{"n_layer": 8, "d_model": 576, "n_head": 9, "n_kv_head": 9, "head_dim": 64, "d_mlp": 2048, "vocab_size": 16384, "activation": "swiglu", "norm": "rmsnorm", "norm_place": "pre", "norm_eps": 1e-05, "positions": "rope", "rope_base": 39100.0, "rope_fraction": 1.0, "qk_norm": false, "attn_scale": 0.125, "bias": "none", "tie_embeddings": false, "parallel_block": false, "init": "orth", "init_std_qkv": 0.0296, "init_std_o": 0.0, "init_std_up": 0.0296, "init_std_down": 0.0, "optimizer": "muon_variant", "lr": 0.0122, "lr_mult_o": 1.61, "beta1": 0.93, "lr_head": 0.00834, "grad_clip": 1.0, "warmup_steps": 200, "schedule": "cos", "final_lr_fraction": 0.1, "batch_tokens": 131072, "seq_len": 512, "doc_mask": false, "train_tokens": 611900000, "steps": 4669, "dataset": "wikipedia_en"}
MLP neurons of a small language model. Each row is named by its layer, matrix (gate and up: input weights) and neuron, and shows model dimensions 0-191. Each number is 128 + 24 x the weight over its row's rms, rounded and kept within 0 to 255. Numbers have three digits each. A neuron's up and down rows have the sign that makes its largest values positive.
After each neuron's rows is what it responds to, as a language model described it from the Wikipedia text at the highest values.

L5.gate778:146113141111132130134112123098118136108116125136164141151119136130122135060076104125180101150147164145116147172157132147105143101145130087130129107112146137133129090093088117107144166151126156110102093098078134143144160151141138165120147092112132110080142082156121132097112103142122100111141130117125137153136109129168104128141131180159160127170115136116137125131131164149099140107085159124141142132147099116113133154115133115150132147140127130095100065111147128190130120097136125140099129122106114118117118095073132124139090130140136102168092132117136098113131138129124103154
L5.up778:133110088121115152144131113112107137138151156118148144141118142177133132120091089130115145137163152130106157136145181117138101160118085115162119150150107166176156139135109140112171135151108128119123128134120136122123142143160137166141114121089142136140138103182113114115097133109107144128174129105167136135136144142164114132150132141106146113164135105145108142160138121135087140124156106123122133144091102130118106123130129117149160138116139113120127092105131120142158090092134146167121155141152138124105119125093099140132143167130120154148112142134163115132119104145129117158
Responds to: The last piece of a first name, or of a name's first part, just before a surname or second part, mostly in credits, tables and lists (Hal David, Libby Goldstein, Stuart Devlin, Harper-Collins).

L3.gate1117:158149142137120131170141138157117084113090124111085113115101132128118117113091120113153149112100117150088127082141105150111115144119152126098114092119111107121162097143190139067119143161129126069177146156155121150139137081169125183096171149159100117106117141104109096098108112098164081131134137122140116106133168127119144132091098135135146129109127106132120109139097135096136146105116124130112119130112125097131149103134152151132123089106145131143143161162100160145132137124126082134149132162119169146152147104140131179096141094150102137144081099124116163152134099163107104157
L3.up1117:120125121139147150122120125129118151156143074084117128160096117140120143153096138087137126132147150085139107173092148127137121123137110176164121128132114155128115092120133115129108096107151096119080111172117156092103099125115154143158142143104145145082123129147125161098206129153123105095130137134100189143098124095066091089118129109135155128172115147100107124110093155143104153112097131137149175104063115106145106148131109125155149192158148142136133116111121123137114109132155150153101144134127099095163175161121146113130092141092098118143146165111126112108122066101092126106
Responds to: Mostly the article "a" after a verb or preposition mid-sentence (compiled a, conducted a, in a), plus thousands commas in numbers (400,000) and some word-piece fragments.

L2.gate10:114115148130126162132102150109143110149106113149159138151129131082127125130105170150116111113187153124134145152175152151126132105108126097168136100144138152153113132122106129110092166126087132173127158117132110107163109124138077137109095119124123123100111178095128123141132082184125105088147152104135136159119120109136140133104120140102106122120131110127132135137119119128134088162112091115137160123102174117134110153106092086164164147123121166120165119149108167155102135136137121138145112144108156110152139100088127116102144157104056149116123144119132122146112164153099107081
L2.up10:182111135133122138150098142079155102154122118137089092136134109079117155172093145109110154118149144137121108144134127108187134138087106113131135143153126123128138128089121145128127132103128166134100159087150139151117181144096114169130132110129112168125117136069108157141059123129103158126135123080153137117111149125106117130106124124098075137153160153110135183094101136136146137133118120157138118122106084110152117151100133092153145138148118157082125145123116140116156127093131149106144174135155157101113121126081111163144133143082135115143089148134142087157106100130117091141
Responds to: Final subword pieces completing a multi-token proper name, usually a person or place, such as McLar-ty, Mar-tha, Bel-ize, Car-son.

L2.gate1225:155162095132121117151157112152129159163079123091117149138168120162148098182172131108110129115113111094160183192106120127143109134166101134135138113104109080142108129112129139117147110136133164126134103137122091110126121103129111135129131118138118134138116132140137139144081120135138157146121106104138152135114087146152149140148140124139107120168144130124129095119122119126134173124094110117117130168132142099090120139119136093122156135090129128176150180083105108116106105112106130150109099211126097152101149168140101134123093127122147133091129163120133155140144118135146123143
L2.up1225:142195114117076159140132130116084161164077114092105160137122111151140089164146109142119125133146105106152173160089145138117150135163099123104128130150117091106099112139115133112126105100114182122140098122122122141110075129175108139124125102076095110123079151174120102115092112149158129159135115107113146104123126122137109143117168123139112127152146128124158114110158084131134164109142087146144114163110149118159134135094144102129170120097118131140125157074101125114117121162113125105120120157135112170120158190145140134079110118101111152102099145161093141154115075127125145127
Responds to: Plural suffix tokens (s, es, ers, ves) ending a noun split into pieces, usually before a comma or period, e.g. explosi-ves, wol-ves, Pad-res.

L3.gate1730:125129114107139124161119130146118130155115128144154118143141163134149108115103142133115097103122152114120156120181118146136105124163149130120123132132123079129140117131133135142134155104100100105141112117114140095155134156128122148136099109137141118156119114180103124140154139124089097143152150091128143129120177163135136114145112093148141149134117130167139105138151115107114128134149159108095129170116185128114093153105147111129112119151192156151143114124139101120109159172160143117134113172087185128105150116106143135130135094135104149130132130151149140101145154119122095115
L3.up1730:129161160129105136098126123147096104147115095150129119157152138096111116123154113159114154177151177145114168117126099139143128092144138104150136185149148131116158103184117072110098134142102142157147135120117151156154129111133144129116112110093145102108134131131137122129118130140138155083105117120122174128095153144146150125112125152129132127093133167097201140073148111119160132097156134125144086132135105131165115147150146079140126131120166090159121136105121130103095122116131116141105139161107110146089090111102120115113187146107114150148140108110104124076124107139081114099
Responds to: Measurement units or abbreviations right after a number, such as m, metres, kg, hp, acre; also hyphens in compounds (second-round, co-workers) and final table-row pipes.

L5.gate509:109101171121146140129123141094127129104166115114135154124117111094128135137140174163127135084115118125144142145114136140137158132157114126104148118097101111132079118100126147179126111116141109138158119140154177157136141123125081150127147111127094143104145142120113110107136118062142121128175110127141125116110148130094106103108145141086144123109120145102149117117156092141131136113165117125119138126095124143141132141119154114134141155130172149148155159159105116105122130108148144143136123129123179183099129109153127127122151107130145129129119083139125099153167137142100153113
L5.up509:084158128117109126130139105096145098118131120099102142106104123079147094137135133144127138131143177141143127110175123147191110113106102105106113124101147093132117123116176117121142139143108119104133097138135136120124144081143159110102127119117136100160096142194149098151094125183110146147147184114081138116152122137168145097147149136156111124137116134101120108122146120132145159162142135138130153107098172159119086118140131105115153140101143103157114125159123145138085117127151145158150090108133156167116144150110142178144144086154166138094137093157116141114121103121115102116
Responds to: Mostly "a" (sometimes "the") after prepositions or verbs in narrative prose, as in "falls into a trap", "at a party"; also final pieces of plural nouns.

L3.gate1663:168153129114131148123124155115140110122131110122132112093115129132114117138141141108158095102160176141116077183162142138137118142064152158139112128131131115148145129131176134110150139129080105164137119158122094098139121131125139179121159113137103096119112106165129122097099119139097137093166124121143079150102137181096154152112124148130142149125130144131105097154131132149118120130153097152134152094157110137130124129096131106158161092112144121124157105115124168133133099094120114132136125137207106146111135119090097144157074157105138134143147161154114129141136105133122136163
L3.up1663:146147103119144154112130122102090138105133086091129108114116120117097121144119140153153129106157158144130060180173122175139122123123147141117134123163100131162108122136125173125160150143086086133135120151130099109125138144102108182102149138153118117134134100171108164101093118144117104058165151122158084137094115143098143158131134166117107145162139153101082133120153153122100164128125094128137182102125106121142116110088122163158182125086172113137126088139096176106143120127147113157132146146179119122103126121096122140133103139134146110135142158132095120116130082127164101131
Responds to: Final word piece of a person's given name just before the surname, as in Edi-th Tiempo, Maure-en McGovern, Cynth-ia McKinney.

L2.gate1841:133120113172118102148129139134135131125124127150098162076122134149134136106139133190144132149092133134079133124136121147137130163140169144146090085139145128105152145101146127132120161145131091124124152081124129131104133156150148132161136116142157128147121121115083115121187115137140127142118105118110176156133163205135126128104142117145110118110161152118141119143143090132098099150085091116134127125100090186106142122114105146118116109152127148142164126116153149144115144107098147096117127136135115138123132096165137144111101125113116103103153123109143144134143128161151100153
L2.up1841:118098100146151145121118161150077165122112126148112124148108148132142121123068119135086124169144134136097154173136121140171088129140120061121128138131152136108111138183069128128097132123142127059106143154086123136124153167144125115061130146156115119180126124138134119133115126082131147130161172132150108115142143145151118103135154082147137161133126110127098117131149108148097152125129118158122109125119105182139109130137121171139122102138155104136136146158101150155120106142096166170135131120121135124151164134156121120103122100098095177131136093129113115104149129174134139134
Responds to: Fires on the conjunction "and" (also "&", "or") joining two nouns, verbs or clauses, e.g. install and maintain, Rock & Roll, resources and staff.

L5.gate52:150132127124143171144111129162120109150161115133081160127126107172098141137111139129144125132119180122132138128116130103118155101168138154122114123118121128152113162131090096088144125162124114145092146119095119100109087161161125100104093107113121158131100131126130116131155108110128117154166098124135151109126140129099158169135128109126135100090121158131108081124136147096145077155092131145126100176096164168124160139127148120153074106139141184179130102148155150160157107169101134143077143136143135119159115157128181155121099133137140165141121129159117179148091117100136120123
L5.up52:141117162137132137167115150169166124121126112150142146132104143170134162130082112131149129135124140101192123148114143120169082098132123152080118124120108084085148142127099109161127099099127125136111110100127152141161103112167100170120119120196151148096123158152113057187145126133101126112122133091141164146130109123105123099072146167134114114138126156153127091134123150085164141119121108128140087128091175117117151116142141115103106121151153130133130104120132105123095124141105100097124123129112140118120113150114128095132131105128131109112121134120131146135116070111148122127
Responds to: Unit or counted-noun tokens right after a number, often the final word piece: kilometers, ft, miles, seats, goals, kg, hectares.

L3.gate17:099150106087097120112106153109102168083089138134120138120128092123124152111074149114141113145128098091131107176109127106104141095096130139140136113112129110119092153106084122181095123133134136151124169097128131140143139101105120136102140136126101140126168135109110120133137090144120085169113149158083139136168130111129157125128116098114151131135104118082177118125113165112111132132088162140124137125140157122108120136115137149139128075111144117120155157115133141181091120138119156134117154171095121129136118168173123156107168150117099155111145112098115154132176147129124082125
L3.up17:113171122115071148149058113131136112094088162082098151111131122113142137104143153137101086150125125155158155138111136194136125164120124145141109167128085138106146119129152118138136155116156116115148098125124085092153123167073112126174123116139125144144166122164118184138156124165161124149108162164078098135180122121122156147121096139110113133126145127107170098111113138139135125134105125111141142174102113131143150160126117150155128101147122164132137129128102096122160128140128120072103129117088104148156131119143119151107117132142118146129128167123099085133152109141084102084
Responds to: Fires on "and", commas, "or", and linking prepositions that follow a noun or verb and await its pair, e.g. "redesign and", "guitar,", "Joint and".

L5.gate131:129069121159128110172112146139143149123141113135166076165117118101129136104137139102139121102105144116136085120104142095124122102121112137155125155148109126120136177121088115144152106148130096099097147140135105172113158136123109142157100100121168148092147146165140102143131119153113122099124135111094116076155137084150131171089103132098112160095125054133124144109104083098112097105131160132151147142115134132134163152156135132113104112092149121111123124098165132176082144140110173111131139110148104090153105089134178125145172122138150106102110137119114139121154112086126129140
L5.up131:122129115105129111117110137104117119126107088141148103124089150101103095166117158119123116148119147148126165141108135122136116164142136143144120117123141104127116144162158146129132135149121121126118116100125155110105148173166131140133116163148173129109152110114094167102141125152169131169137140135156107115145099110100089131113139108133077111137121137141098101112122134101145136171169133066143153118103132044128111114121119126118142134159130132153116125107109122098147088135173107111159141092116105133171114102128118146107125137093099143093159100126158122107097110104106139144
Responds to: Conjunctions and commas linking a second quality or cause after a first noun, often after "known for its" or "due to", e.g. "sharpness and", "fine detail,".

L2.gate796:123119129128132119113181182129138184155167095094167154112111135136116110129155153154145145128124103098147158125123133162172155146133169170121116129097106125153122131120099116096147120145108120097135105125141118122113117145096082106134136153128155149110137110111110107186136120115126113139072135111120151123133103139102154121118127151092125092115087137157133117123137165147124125104129137098154164163073135160127120120119149081117144134136133097143135073157145124147120182162133077126111121132162159112127118151113155164093148109177150125134118171135168127102127143115102086095
L2.up796:107113125144174102091164151128128146110125095093121117102118144116131120136122145097127109117124107114114142124113118167184126130137165151155140154144150119138104140124126115117116117101104136130102096119124117137132133125103093114100124114102166083122134107125142111138136094146100140120106163119122136137131100107116130139101164113089133116124064155125150100114116142133109128128121109156139115144093100108110146138133134136120173113103115132110140124147125135186144163139116118209166130149159148126135152134128144196156164066149108141148137141081144133123105120097118124113
Responds to: Unit words and abbreviations right after a number in measurements, such as mm, ft, m, feet, p, and kilotons; weaker on scattered unrelated words.